config = dict(
    n_layer=12,
    d_model=256,
    n_head=4,
    n_kv_head=4,
    head_dim=64,
    d_mlp=1024,
    vocab_size=15185,
    activation='tanh_gelu',
    norm='layernorm',
    norm_place='pre',
    norm_eps=1e-05,
    positions='learned',
    qk_norm=False,
    attn_scale=0.125,
    bias='all',
    tie_embeddings=True,
    parallel_block=False,
    init='normal',
    init_std_qkv=0.0312,
    init_std_o=0.00637,
    init_std_up=0.0312,
    init_std_down=0.00637,
    optimizer='muon_variant',
    lr=0.01,
    lr_mult_o=1.14,
    beta1=0.93,
    lr_head=0.0075,
    grad_clip=1.0,
    warmup_steps=200,
    schedule='wsd',
    decay_fraction=0.899,
    decay_shape='linear',
    final_lr_fraction=0.0,
    batch_tokens=[65536, 131072, 196608],
    seq_len=256,
    doc_mask=False,
    train_tokens=738000000,
    steps=6354,
    dataset='wikipedia_en',
)
MLP neurons of a small language model. Each row is named by its layer, matrix (up: input weights) and neuron, and shows model dimensions 16-207. Each number is 128 + 24 x the weight over its row's rms, rounded and kept within 0 to 255. Numbers have three digits each.
After each neuron's rows, "fires on" lists the tokens most often at its 100 highest values on Wikipedia text that the model never trained on. A number after a token or word is its count.

L2.up58:156123114151144133145140103160097157112138116161157129128166129174158115099098140097124107122104115113134106196140111122143069128136139130148116152095145154154147140103109140129114191145108122147151143131069064124111100094122144171072190132108118154142139130131147111124134113112104124129171163145075145122137152150133140105102108164105175144148140129160093118139119098161092123125114132152110140116098163111110103102166147100150085144173104129130138072119109112134138125172176119121151167103129130076110106091133115131108124095136152149130113124134090144136155134165121070122
fires on: "S." 32, "et" 7, "elt" 7, "C." 4

L7.up154:138125123154131148149142115142140144141139166091091133117175135170103128115113151176117103170148185086142110119098128125124153128126131089103174123169149127133149110113124120114141155083109136089107138127108088075062131122099113145156118103099065117146114134129144177140147121140134119106072133112141130101166170089124103132156126171126152161124193121134134130132120122096117130127154100172139113155123163130124136118083124137087144132137130132108144093110143127159095127141132133148093099126148160172126105111135136101107113149136123173145196144101155104145096116116178114105
fires on: " sc" 21, " in the" 16, " sh" 9, " ref" 8, " com" 6, " inf" 4

L2.up974:134131143085150102132086103143107149100160102112094106119107104111083150124158076109116159146137123163109093138113127122084154111119143149142143168134127125130078158162103121135124148112095106134131134126142153126103071132138125107114087124150159129145101124164076117175146141115133132075193081128131119081124092180151143169118144153163114102160109156119127117117144169113126119152143125162133138108133138162130119117120143124090133098096162130137118076121129163154113108118162151165163123110138136092080125130119147160102151126146122139132135189134131153123161131129145143087
fires on: "-" 80, "+" 4

L7.up492:113143099151123071108128114108140115141076125131137127121093155129155175142123122124120102141129114137092146125143145136119146090103130145173158145143134114114108129102112116181107127167136162170097145119082115145167136144126105155122144098143145147148153130152098159124090120135159113140144145187113167129097135149153130120091076143106175129129108134112098133138099145119088117130142118147106132142097102107195130170123149129139113092163142123158112103144105154104110149105105126130182139116133166166098141149120128118124136119097117130120116093151093103127093121116140136115
fires on: " " 53, " of " 13, " an " 5, " $" 4

L8.up45:109090145122114082125137113154186153139153157131131119132112166186095141084128159135113150108125126156144124117123160105135126132144144153124079121130129084118106121115126154193114155104087133137078115150095112123118106154099168110162084142105055134139093114083137131087095110125147124106129138120171113141155121131121078143134144151103129126104094145119181105180124124122097130128129082146109134102123114121156100150093114107136103169128115121143162122133113122112124098139082110151140140178074146124141109156119167141129133122124107130140110134165119130078162127126174114088
fires on: " on " 21, " (born " 10, " early " 7, " (\"" 7, "\n\n" 6

L8.up704:103128139166178092157111094161113088129109111125105158140108128136142120128123187103176123170149141096115153128108124128113135160099097154128143081124119124140109131113114144117150144117133127140157098112100159116168109127170089143140128129094109156148124127118138094115102125119119189132102138091107107161132154089159167137105164148073148103176113120078122161153134138076139117122147108151130148109084136099132136132131131164184132117122099146124182112163159080166144118147151131118150146112117136133138131102149104172147101151131155101079155139131095141121110111159125115127
fires on: "ol" 21, "ik" 19, "." 16, "k" 12, " inc" 8, "ok" 4

L5.up416:080137098106136167165122109111146163149133103113117115161079157115146126106151141126079151106130101090141138108155150131124122186111126131137106095127138173123124119112112167120122091133114088122139185119085064129087115134143144128120112130152126156134109149134123133078113142115134104144129162108155133144125136076133122121110076152112188124136134112102144166134131174091154134163115136129093168124147152053154145111136138134158136089155082176123136098159117127158158133115141127148173127151150174140152136164149084131132164136123144126098132106088098112090141115162182095151
fires on: "5" 21, "." 11, "4" 10, "6" 7, "3" 7

L5.up271:127129124143144096136113091145141144119076126095162111107140128135094110154118127105136117130139123119142120107124142119116124144166146164130088107136110146137082121115130109118111156142170092143161114142148085134096122090157099125111158137099158097134140150140135129141127076158149100111162167105154133096176108126137079146079169167118165126102148142086150133136164135120153149143122109104106143080094129191136135123162092108129103108170079125109154095135181081132168116122138141179108115110105145088101155105154154150094086169155161160130134149126053131151102147154091108146
fires on: " and" 38, "|" 6, "ically" 5, "ially" 4

L8.up135:137154068110117099135164143154108088089124097120131103064120109151139131139085172152111141094131160058161094098161135113135139156098154144094119132131123110183116143142141122137133119161121099166122161107114108148127141111089163135163099116133166145139115136126103151145177151119100114119120090108097096105142139120115095143122160116088123107118119094134102129099117166116105128112123122141138160125102136146093107105121141138106162117123105149158174147126141120152147104136150141173147119095103121133133157170158131117141133135120106154145138185155124163119155107113166106174
fires on: "in" 11, "i" 11, " he" 11, " t" 11, "n" 7, "v" 6

L2.up779:114153104128107090129107149165104140093121134076177088132077135062157146102168142162088125141110129124123117180132082160128159105145091129120129127105133138135140122116105130159117164122128095177131129138093101114143103174128140119116128097138133192142109155131126088132106134139146173074127119147100148110106112117133145143156129142150157132102184123099143133149105148110120098126135136144125099150126117129118118149132142124082144162158161137081103104116120118113103135125150084119121151115134112098102134110121113161215109182069149131131137125153149154140133102121148124137
fires on: "–" 26, "-" 8, " moved to" 6, "elling" 4, " Battle of" 4, " president of the" 4

L2.up55:129126079113108127136110157087134152163115136075129112106153135081131110137209144134162119118114163118137151118153109156084162089140092158161137121175122134115114160119085111095153095113139132108127130110115112143128107111114110127147167129120131164121120138129143141147098133124156120089109129110101125133126155181093170081120143149075119097147167158142122096095095175132128146144135116157133145167124133118113134110127141134142118158102081119078167119116131105124096165168155151102148121122108129136108147142141121102134106128089120157149154154103131126118107168124149130125
fires on: " was" 19, " com" 12, " soon" 5, " to" 5, " February " 5, " ref" 4

L8.up584:170154176150089159141129116180122106137093082092138116147101123142133131176110173091138135085117101121149116144098149083148092163131107113144138113108109131169152104109102139149109091128116111166128129103127136136099120098107129114166129153153137157139074116149142165094137134146141106101119111143091176166138127144085114090121130152101117160133111084109107118141115136104119103087093146102105172127114118123156105122102144125125164166149131109152145132154153096142172145115150086102125099094143126151130152173134153112135137095153098115099142138129152120143148153143140114132
fires on: " re" 20, " E" 10, " L" 9, " co" 7, " | L" 7, " P" 6

L2.up101:121143152132162141126147148120172150108168122096114173117115121120127135121156092148197111181141113111124136158113142125165097113124169166102102097095141089139174126135116154132145124122082090139108074160086097121135088159102129129127155149156084144116121167142129120123157124090121100070155119105142136144125109126114136130076094161132107107139158169129141184140132134138115118153110109124105129145115128137124156102106168146128124139104109091109180102153143121114135138076141143120120112049114106088112140128109137123147091089115155166100084142143140134152129096159135141117
fires on: "-" 37, " A" 14, "ic" 4

L2.up391:112171140116146108168097131095135125113149120157127097120103106098147133125157151094108135117138135128139157097086183147124130127117105182084170119139147128138104118128198150149113160154139108103098106094127160164122094158134149136142144113135112137116114116082160141146164125113148146183116109158159122148127109131121144084132145149133187136154102083131143113129113103116094154095101122126121180130155128149167153120093088114115094131105117125133128088125155180123148156143089160151141132103105139105127106117146111108138091137120100084118114098127178106137157109128160127166
fires on: " black" 14, " Spanish" 12, " War" 11, " French" 11, " Indian" 9, " Texas" 5

L7.up858:107126104151160172114163141128143133124095148112146148128102134133071102138107124114172155101146142090119166094091118117087120106113114144128151159129144107131085114132114129122139135136113154110127135108142127157098121161104175126150108113156118142094112137066137145131085122154127119128100108108166165130099106168141133164119118099102152147114131122102143122138108121147122123156116157125093163109140178130081102118127138155116107134181099138149091127182098110131154153139082115121115151160132158148070120109117138121132118123075160143127106146138065135115151113166169098121
fires on: " M" 34, ", M" 14, " | M" 13, "M" 5, ": M" 5, " and M" 4

L8.up594:126167147169146154151141135118133148192154133126079146117152115111138110136130175135123158109160097087083128149111116119102132135105108088116098123084158135145116166113106140144164175166063095102109095115159097127144167117164091156128135115141117134096095127063150094155110120096158094156139089135179152150114137166122151112122120138113129105096128102135120096156120151139131114144209113127107127141153117128133141111130125081123146122154134109119098153119168114112135154156171102145153141125117135142104131110159168097168124084124108083096130128120118124103150156168141139117
fires on: " U." 22, "." 13, " and" 7, " imp" 4, " US" 4

L7.up981:153164114120098067129143163145122114109134171141094118171106093141128094144129139150119153146168149112137150130163159143135175124123113147157107088145169114138134125134115089132068105152128122148082113083097122127106100126145115116166142143134162137098126090142120136144087096134179106124113127141114135120145138107182167095166148123112128157134090137133129128108107175084148118119118140130126139127105127089136100135142166130095120102122127129164169104113172109171120148129090110132139094139081154142104158162119143117132142118097151106144121113110084122137123105126115156152
fires on: " She" 15, "," 14, " He" 13, " and" 8, " he" 7, " s" 6

L5.up43:161156104149139121123168153092113141128118105084077131079164151168105110178128151140114134141108171107135183118168067170081150149125137111145117123132109102091107123147149119129161160103084125099105151150117116143095150140096151121129119115090138148100126083127130145143118122144129120094125166084144140102146142142140115116106147152148154106159110134178047104099100099124129091134111126140137146117161118134131166138100127126132110135139137148091135115128119138097119139107164116142127095156110110110144153138112086104131108141122140143116113158104099118115098141113128094128
fires on: "at" 28, "l" 15, "r" 7, "e" 6, "S" 5

L2.up549:097196116110105158120135125082148140094124110102139128101116097127142078106147132117132164128121147082118110126125163093139125127116111126148109081151145124124144127156137119144080135183123138115169143156090095145154111126092133102130148111170125164108125126106168104104151093102126100117112116114117100151131131131155114145131147134130148155161147125154095135168123155115120146154092124170139107185099120111116129103151166110099129108150112170135130135123067113146114120149146137113155114137069165100114120137097125154135111158098134169112151101149097139110117124131133100103
fires on: "n" 50, "ast" 9, "v" 8, "uj" 4, "w" 4

L7.up848:155162088151104167152106123167126101082086083126150084151056179113145083123127128134138118139144105129109152116173172123127146087107133081159131130106150124191143179141105108117120106143103140153138181142113122088126120076133119124108153153091109132143125092133103157123113097126169119187131128144104138092110104131119138138120140135135128104143141126153116143105104139068111088121131140139138141130161157118087157125114137154108118143109142089166163161116113103138138129154081102134146120134141120115125114148113136139139124151098108103126151151131131077127129163157104107139
fires on: " t" 20, " | C" 9, " and C" 7, " of T" 7, " T" 7, " | T" 6

L6.up309:114108130127142079153140101103158140137116122161145108135133129110112139090068142154153105141167093169138111115142134133143116135139114172145144181124090102150170137112154130138083143128173106054138175120155088156148155133133130107145103108102126095115112123118133089076114104090155129144119142124142114151166136126125138119117148116148135154170121121152151129142130178082119128184146115127112118128100098142099129113111141137106082152145131130132137169117117102167143146146093087112156125139137131145130102125113117149116113099117161148120136104122109157133123138154123142126
fires on: "\n" 18, "0" 16, "/" 11, "ut" 5, "und" 4, "up" 4

L6.up677:140125115134104134161118116132174145116120128123144184126112156129162124112053210108156123104106137074098143132125119138161097113176123156127119103143107136127146099126108118156139127154080127126110143158108114137110112117147128119130132098133118179158099139140129133140091119091131125133128161123167155116146121079117147104158139125123100149072129138147145128105190145143174127116144171144113135122148104107114118102118162161123158091158109103133145132107139105108133108093138120110088138131146139105122117141115125126167188127151178106159120103096061146098161154128152121094
fires on: "." 20, " I" 10, " to" 10, "p" 9, "h" 8

L5.up801:075163080120118116129124167134132117137146143103124147128095121130123117110131124119127083096111104097134141115136150093149130100126113166117141069167092130146132164125142152127116158139105139081129108131100114125171133158161122110101103125123196104142127105159114129145081097122156134199115138108124146137149107123091100115139125160099116136111124149127123130114123122135164117164105155131153124114149140125121118088084136124142140130140122093083182099136122148135170156104128166169154164091122123113153151115133113126164107159142161100081135167116156142164144134095148108071
fires on: "es" 24, " it" 14, "e" 9, "PG" 8, "." 7, "ed" 5

L8.up82:128135127146125122189167117135142067125110105136122143118148134113109118159140154104116072136124123126109131126094101122118164130135133134122093118089192116142169112128135177140090108160125130127121145114101125142121118136133167163134154140123142108124071104105113145153138172111099144167084113109100134153144147083136103128114132135141164136106148116137131146097119104126109131168150101139136138113144105182141111157076128137106134144136092113149132108131100122151128112140135138096144090175137141112138158134113149170090113081133148155138110147115160077131178153108126116128
fires on: " B" 22, "o" 10, "a" 7, " so" 7, " as" 5, " most" 5

L8.up892:109158166153130065151145152145172093069169172131133120055133132180092147091071100146118172145123102121097112131086166129151143108115129145150135118136159086138159130095114134132106105138128109170108135173141119130124149141118126131127120127136131126149125165122135108142122133133112116101140107119144166102196132086123088151093179145108116120144142136127149124141146148120129126124150115121133148112150114124125135114144106103111158125100096122139119111128131138169105132101132134121102134136140112111177077145093136117138107094144130136110115129116118127151113116145162138067
fires on: "-" 68, " St" 10, " \"" 6

L8.up43:156124113128153131118153146137137105122149137148124107105131130090130141091156099134141119097119081144156096146099146116094136149122117089155157097116094145140098093121130131170132134120178128211126151104086129157142151130178132152173063130124151172069114126100141122170132168137168131103127132116142176115081142142094130120123136131151144111121092166153147094083102124174092176146150109138159124126102150147111125121147109137120145125147110104130136132134112109152156130118132105151120174113116130119088120130135128110142090109151131091119116116115115156110149130141130103129
fires on: " in" 43, " (B" 4, " and" 4

L8.up64:111125106084108138107206113147170116145114136119131131162125117132134131129122167171134118157106138141091135142116100093117145096102117117141127084127127108124141118136150148111117088147154136154159150098163148117141165089114124154107178120183176123123123133113123149120109147103104128160124088128122133130118107129140116094139140068107116128108085133146108135137133111091081163140129169164131150111144128136124126183118118145127126168137121137160122084135089077090118124130098127135098152123111174126079144145145119101118111082151148145126154092115106117150171068158137166127
fires on: " m" 29, " H" 16, " M" 8, " the m" 8, " Ex" 5, ": M" 5

L5.up831:106169135119138146078123146130096147079182147106091137156142145109112152115161176145152119192149173154140138127183126130142134119163150173071104077131155126152177149136122146089110144107140132133168169124175135074154083112171104155108148101109130131142123121157117136100149111105125120148147116095176136183137133137132140150120123113098146143104140120107139129146115112100151113078127082123113082132125100122139143124106132154122121137141111146114121140143103115114164168146086119103138103112121105105122128133130084104119127136123120127132150103112135109128134118132140137084
fires on: "et" 15, "out" 13, "op" 7, "ol" 7, "ph" 6, "up" 5

L2.up260:104144116110167130125111152086132112107133100113159174163139136109077112091098105152115064160150121103152162139167123106152131155179132100103155110097134133096115111131141118096136147128116143128145162187115117136121120111142142144117113117092140115168099152149158139116106116106138140135131125098131116132118131097104107119098112151127140084170131130082153118097134119188133134134151111106089100127138117140132131125132147109086149123121115110139143151167084141113150127146116116221142125134110164150141115104117129108160141152118134128115091142123138088161124127128122135115
fires on: "y" 15, "e" 10, "'" 10, "ed" 10, "s" 7, "ay" 6

L2.up363:154110123168153158127107125133078142112091174106168128166126180158133121140118149145105123097188118158121128096119124157112097135157094109079151143105125171130136120165158109110131114143148120125134161110143125112070131125151147152088123145137138132149113102157084168116153127128137157154125093095122130122140123092091128153119147112083116152170149140127107166141138127116102167117157142163129131116156135141139163082130140118126130112162120123120093130143161099148097086153128077145107114146083146126165120136121088134122061119099127112135095112183133150142118128067106130170
fires on: "w" 17, "on" 16, "ount" 13, "rit" 10

L7.up694:078115169143144087123110135139161135153118094090140134194103141142094138140145125159163127100121133161138135155139117156116129069134108153131141102085134100112120154117107166147104104073117125150160180130132113104136121092122171132129162124166128124085127146115118153133137107125085138119140102147162150081131116130162146167156086137121095156110147152114133128155136103151080160119130120151127152140125117077109157155117145118093075151094123134108150122131121154104139111065108141095122160134120160194126108135149114135129089160126134151110132148170132106122092145083115148132
fires on: " Al" 21, " El" 12, " All" 7, "al" 6, "Al" 5

L2.up495:173138149103099130095077130155126138132171151128106118113125161139134152113141149096130154118115140128112118145120147123115097121143115101170086127133159171136130116121138133107103124145122118144142174153115172155152154141134101120159137093170126100136135132123156095102122139096166118115127134139157115131169124126124154151155161174111146157109086121143172131116169076135139141118131134126112134146125096109159135149093131157141134159165138100133095114129079090120142097124136103110137131157144131118082169095144122136094147099122127074098069114113120111125128166116109114130
fires on: "\"" 24, "'" 17, "ish" 11, " -" 6, " ..." 5, "age" 5

L8.up956:169155175133141127133140106142148109153098114146091115125140144164123144136134149125138109115118100178155089154119112138132137116082152127138103142120085161162110131130141142149125123108137129144083171119142070171065093171189142149142112154120178169085109140081124125119136124152089136153122068070080104156125147134108157124136133156088154136121088105114099122117112121091133135133126115144154116104150163100129119150116149139162086112158122120088160113127132117141075158080160128121139131114162134118136120143137169140132102158139113128162099107100112113131157137126084138151
fires on: " as" 20, " in" 9, " Mark" 6, " Mon" 6, " (" 5, " | T" 5

L8.up945:158119101125135100121113124154151136135166131138099135116117151147129128103113155133145147094081147172108149138129108191143125039123084103133086092118132127114118127148154154110147129112127108107130124129116112131097153142113148146108121094069104187138147148128141141125132118153140106118106098094143133120114093116157133125134106139143082132135091163124162125131128147132135089135141136144111157128153126138100099100117106111107127134124079143155119124129124139129106147131133162183138152118132125176131174143116120080154095162150128156152128177165109181117138157132098132162
fires on: " al" 22, "\n\n" 10, "al" 7, "ar" 4, "Al" 4, " footballer" 4

L5.up491:126138127096139111135119149107168139141138087148149133129158097142168127115152133143139095147133121136115098099097149150122133147107092183115108108163105122161091105133152096094117148180168123134116118177090110122169095089113100120091151141129117137105127168116126140121116116153103115113189132101099113173115112135117101107124077143118120102112123172133110132162134111137124145159118132114143175123143135120138101104105135105102120130118134097119206124157122084175128119113143149089143134117176113122143136129111116124143142160127144125114154118081154108153134121138117083161
fires on: "s" 13, "os" 12, "e" 11, " there" 7, "es" 5, "ul" 5

L7.up930:116153135126100168125159177114140129150146137121094175111117100104110135110072085103138115116124064155130137136095135121113129096093093157156111103155146067106131091109126148110141141172113156129143141127153080076105117131097127137110128152101125145138134125102139124140096115143163100131090122174157112152147109149120103146097128159162131146151163171087104169133116095168159125107101148122190104101106108113136145111117103119105131126112138117086139121136111124173123127149141132083108156131151153157130124162099129139149105148111112100158129165139089110103126106112118122149
fires on: "-" 20, " | " 17, "–" 11, "ow" 6, ", " 4

L8.up579:069099117150152111137097141152157129150103140153148125154128138122107146134129134116169130130082071113120128103129108065162113147081093129116106118101164118151179127107071123108105154153106114147135149146096139120137132129145150089131147148126128107145126138136156082133139155169126079080111136139163111146158138114089125153146064164186134142114129155144129123174154152142145150093123120130113155094163162123133120124145129125111146143127140173129194099146147126114096117133166118126114103115135147154135134151119143157120156116113082157107136138129105113107168130150105122114
fires on: "-" 51, "2" 5, ", J" 4

L8.up125:122166146139095131135141172119113140118098090085134102141173137165123107135115103124129101131158094123128164134140107133141144138127131159133147141156149110146167124178161150147089103092117121071107135148101118090121123153167079133139134126103115142109168120143102117122119140118185113115122129124101103091180144121092097147185126178148136114108094130105120120116141114127166086139205108140130181132106120105144127105115117084140135120105107112094136159157123127146142143131093093106134116148117149190109090123119096149123183107144130117136147149082134112119075150144159150091
fires on: "\n" 60, "\n\n" 10

L5.up1005:140134139150118085116104124089126153157131073122132101127156163121140080141127076118144138083148095169124154140121157107093109133147102140150104084135100160170123134143145145137147138123131144127119154098164127151135110137173105170166091125122106158046115122170109115138085152154137164181137145104135143136108115118152131098163118120109085132148130137159127111151154111151138121115157133176160145149130116169083111102124141107132135136145135108115069142129057095134117154133164124126126112155097185135127107095162077130142118126132133110134128101109111122130089124081082114136
fires on: " on the" 11, " of the" 9, "°W |" 9, " in" 9, " the" 8, "The" 7

L2.up757:137133131082164139115094139128108167129167127074143107144117154145130095113185142145105122123110133144117101152151158127127158085094130166137148114132170143150127183146104148170102123145107103119139144114107177100156128119147142171103120151084121173141104089146121095109134114114115098097151136147141121113135093143112135165183141131120122106117101141140105102125164145092135088118114136131093153155121097098144088137110159167127118129145167146141204155120112099114104118104133110142145103120129114130145133138103128120161135123124078120117119121112145109171098106159099102187
fires on: " to" 24, "ly" 11, " so" 8, "–" 7, "-" 6, " toward" 6

L7.up327:127101122119118167138124130132125166143141136102144159148089098107124104151131149124118124174133125143139145095134155099151149143094129156142082065110118117169139121082155106092159141132097122093129114110126173109129131158103120152096100143138160104126104118131124123135114130077175099114114112104115143132131142177103140147114128108111159090118101082148123114171160105165138073142169143185119143147143121100138143129117165122105135130106134115114149110080145156113119116149113166122126122150117167139156132136120083143148107172156096130166107153151144105137102132119166088090
fires on: "\n\n" 49, "ens" 8, "ston" 6, "–" 4

L5.up712:123144136152091135160131143145109166119150142120131161149131111123082126130147131155128115089166115150138125159112143127136154125158124078130139139178152136139155142103140141136139104149128135158135103135105141115138124096144139094072134117108122137116109123088096168123094122153135101095123107103140156124130105172164091163115161113109110175126116143122092083102159109090137133157111110150151080140136126154144092110164142116135102157163106140108078167113107150116119111114128134117102121135183064123123087107117171108095099142112148173086162141138156120122109173126126191121
fires on: "or" 19, "ar" 11, "mir" 7, "umb" 6, "at" 6, "f" 5

L8.up0:160155099117149175131112129148128128119087082133110095120146158144087132109115129147135128151099093137125129100157131169103133133125156153155078118116110131121129151087157118095126108098139151111132140159122119168120160111120131118134157144089135157173142092140155166116115152129135150127119136069138194100116152142127141149095156131144117090088109151123138106111079127102143097114102116165163135130134129131131124133151139112122112107093088087147140143103128099111144132156064141123137156147110172109149127131109130079130119125153119120105107119168150164105140147128151087183
fires on: " T" 33, " s" 12, "T" 11, " | T" 9, ", T" 6

L5.up994:137125143091142164122132108136111119093165107116116178126147084158107126093125133150123162155113106130109162112121125111114131099135095159144121114114119124171091143151158136137140148120146096048168170153137072132120145149123112109112123135123112121097144128126115110078141128153073123118124170163143098144143127116118146169131113092152144109129130110118157129149159119111147125089177064139124138130122110145100151099118088166134134101138137107135125143142161108147130121150091088133169133099151134183128134134107118126147170133180109130092170116135119163135161148125137095132
fires on: "-" 20, "up" 11, "-R" 11, "op" 10, "er" 5, "el" 4

L7.up820:142100121122156128160087111140125101188083125112123166133081137127089115106124168161135107149114141136120149099158169138144130138090164105132135170142114106112128155117109095183145112121127120112207096146120121132154108097150101135105126101113136111138080141113142144079118096138123129144099095162105086093160031097154133140127143161140147149145128121109096139144140132120132132115081145178153156135097140149151143110155111132110152095065076097117125144131130166127132133121132091149111107074128133142124159147123127143134157144115128170141134137150125108133130143148110114124
fires on: " V" 46, " of V" 9, ": V" 5, "ut" 4, "ey" 4, "- V" 4

L2.up605:150143065135180146172100133094146180107126147143137113138115111116132130118101137145163151103142136127154123127147134102172136136134146109139129119114129111154137127134196123108118160142132132140116075134150118120091095179132107138118108124121112104116122106131141156196124113112156099127075116123109116145142151168068121085091112153140124169127113158149116098139090136110111125140160116121165123158136127104132122135151125141089093075156145116144098146190152098113088123117111173146123121114083152146134139118132131156145090118129108109144128139135151107148144144110123119097
fires on: " that" 22, "e" 13, " from" 10, " le" 6, " [" 6

L2.up136:143138117126150127135077141114109153131138110103186181113121128141121152075114122134127130128111151102103131127139141132127114138114118142086103095119105100131119153067124089105131110117165152133137109165140118132121139115157104133105123164117111161122165104147131142115147062173136150159134083118116117130107125185081134110097100104163125097110102133149106159102145141121129168125163138098131143121140133130093127131117144163112204126100111130153137160146103118142098136116142148117150132153093159183171154104146106146140088176117152130120071130142131120142103077127189155165
fires on: "im" 24, "m" 15, "qu" 12, "ic" 7, "am" 5

L5.up77:162170130155059139130109130138122119147099089116130124142139131135108115146182101124128132145118136161107154106168099056150150102184142152131087138124099159145158141147123106105087171131114136097137166105144129139106096167129136147092145130131122101108100152137133084144112126105133096117128092162148183134150141125122145125140147134155098116130134128148110107168096110144133115134133170145105136134132125083152110143126157138125134114155153127144161116143136078106157150125147085111110084176122125117122102116134138147185145095146162122165089129099106085095154141114081169124
fires on: "I" 26, "y" 11, " I" 7, "IV" 7, "ern" 6, "ud" 4

L8.up648:133170103149120097126136150123121152105117099114119151154127118142106130079092119139129122090139157114130164118156154100081156123156113106122161124129166119153121131143177178115099098137115153150138133152109126138097100123160103096166184122130138123162112123118103138109117113107129131142118136124150096138157118139120105153131133196097108142140123087156140097134107147071107076150134103151113165085126171122136118129134120127161152145080113111140145120159130129168088123165171132160081115173127127115135098145150120149105075146144113129070120144107110118127141153092134151131
fires on: ", T" 15, "T" 13, " O" 7, " | T" 7, " was" 6, " of T" 6

L6.up516:102154086134123113123119079135146092175108152142143140102106151097153153116159179118113139122141146093098087120147136093115151144132134119099163097088184117130109131118112114097157089175137140146111105155109120112146106158110089149109163110137117150108073123169113159148126088099158155148143092090121154109086107124102143130139116162138149149122110107115113158126155146133136145131136150128082186141143091094092129101155157127156129129153130147124118141127134143151114088142161150138154119129097137128182147107157096163147122175115114114135147118105109113100128140172135161079
fires on: "." 64

L5.up425:069152128097092093126102158141147140133119085103140150126107151136138122129129130138141112134083114094155128128122124124117134115092107166129104139145158109142158109129128099160136118145171143063184153155144124124135100107098122172142161169076104145144146175092157108130106097138161139090100142121096128097154122138090109108133142125164130102169143140129097095133104126125127152114159105157113147134099148158085120138137122089095170143098093138096159133130168114142148083137100118124094153125077128141143120126130120122168144162125144135132113109102140189103132110134106153092
fires on: "\n" 42, "et" 10, " and" 4

L5.up948:115171138168097139114087140116132178112114064114141150152194126098149122104142157096118095163132133148107118151135124124121142115147100109153133171163122155117129124116102134129151148143116121094132111120142122151122130126138116072082125127115134124112128090151175185116126138150136120107080090112120113124127161127114162133156088094137134151161094136106138167127134102105131148110123136126143172113165096147128112130121097109099167124083179108095141137139128088098118151142186106146145138102114135160147122150100141117144117130107167117119120138130132122134110128129104158153
fires on: "1" 27, "m" 13, " " 9, "°N " 8, "2" 5, "im" 4

L2.up241:122105113142107147142173113145137139113088098162180121150125173124148179112111124113131105158078136096130135124129087157158146149122131147118171123133126136116109130148110136118093155135097128118128132117163123114107179148140060136094134117140108161112162174164169104074182121129102189122091131112133120086124141129134131153149149148143142112117129135125167174120121112115146119148151105132137121122107119119159086140085161113124123193093123079074146091147130136133107115107111143111124171140143116147127129117156109126161106080118128154138146108117110091164139139115093114125
fires on: " St" 44, " Th" 12, " sl" 6, " (th" 4, " Kar" 4

L8.up503:107153152096143126138172142152120150117155119153099149136132069148193111105132123069095107098122107099123108109138153135118118119086117126151162163125144119135158112070171153107126150136124122133148121105119131098133121113148171118153141131110113117116090074102109111134143143137121148110106116117150072062140130136130135172123124126152104113145105154130123126136161129103206116116134127103131158143111137169138159139125154100111141094130164153081134156195146120156139116132122114114113148100125117173152147107116139115152137144115094145129130114146106123104144101101118115085
fires on: " | " 38, " |" 10, "2" 9

L7.up886:094155105146103155123109102112129117097135108129127127094141147121137114181122181126141154122181109092157103129111126114114174138126137134113125126170136174156130126116102115129123125114113137168111146123138142132111131100159154138140180100127144132160120130176140134115173141134117121146105091157103142150144153133096088140117073124151124142128124136147136176156127160107116061119164176150076139125124139126147167066164124075101128109157117120102137149117157116137135147187124130116122150136126138178146113128176110128126139109153084069130146107098086118131148125129153136108
fires on: "." 18, " h" 15, " p" 13, ", p" 11, " t" 8, "C" 5

L2.up827:146107103105079141139170150136080140139159093134109144115152131111137154103125170143164159157107130132141098157093083117137130149192133084156072154134140118123155123152103135108147152166107096117113119130178167153114148113147120164108153111142073120140169139107119113138108125139142150138125137107093154097152139112078109144099097132121111154121143135140179148129098122126085138198118118100128128092105070111171144154121121110141104105140136149120101102145088095157124108168154133124116139139137134141119152123159135120121164144126127123086101141108098106138163168121127099095
fires on: " | " 22, "ant" 10, "0" 7, " and the" 7, "ous" 5

L8.up91:102131176144101108169136125125155156157192160149129113086120130135118093139102116101115111096125123119150133125107144125136164119146114181148139131164120101113079117126130168140128152147124160175109111195097115148136150144132149128096134088119173115145118129144119125155084132147121144118125115106134120149109141087155123127106158096121108149109103160144077086155098133139109107129161116135118145059149088128141154141143111130132148140162141160115101101145126121134139074150115099150154115147118149127150164095122121104111111129126126130144125081135116125120128112149149095153
fires on: " \"" 22, " the " 13, " " 7, "ed " 6, " of " 5

L5.up279:117138161122163130115077115136092126134170101119126153162086125169144128108109096120167126053144091069113135105156110099152091118104129132161142096153169149116169121132160118091118129085102122134127182124126110117145118117111118130126146131166117138114037144144187101113105113129137110107130138126145109119127131114163150154126139131135154158132155122136116129125137140154114172142141150099108127125157129145107147155120126112104115164141103164116115099154118106140066139141171165153115077134078161136134140123142092126137125116129159096093133110120139118159151146161171148181
fires on: "th" 23, "f" 14, "el" 9, "w" 7, "land" 4, "ast" 4

L6.up782:150097109141138091124148133117106132142093131126133107127098127132110095114086116167159144127141111182110129150136162123150118132099099108141078039135139112116131148140148122132128138093143180158056143145088139152135155156129145101106089085129137140153135100141118168124104175117168104116078131083160116119155102164120138159131151114107134155138137163133133114148129126097134156120134123150171153134125140082135159108081157117146137131120112095127122113138105141119129129115110129117124180181136128160119129133165135132119111139151126140112119100181129118150091173090150106103
fires on: "\n\n" 100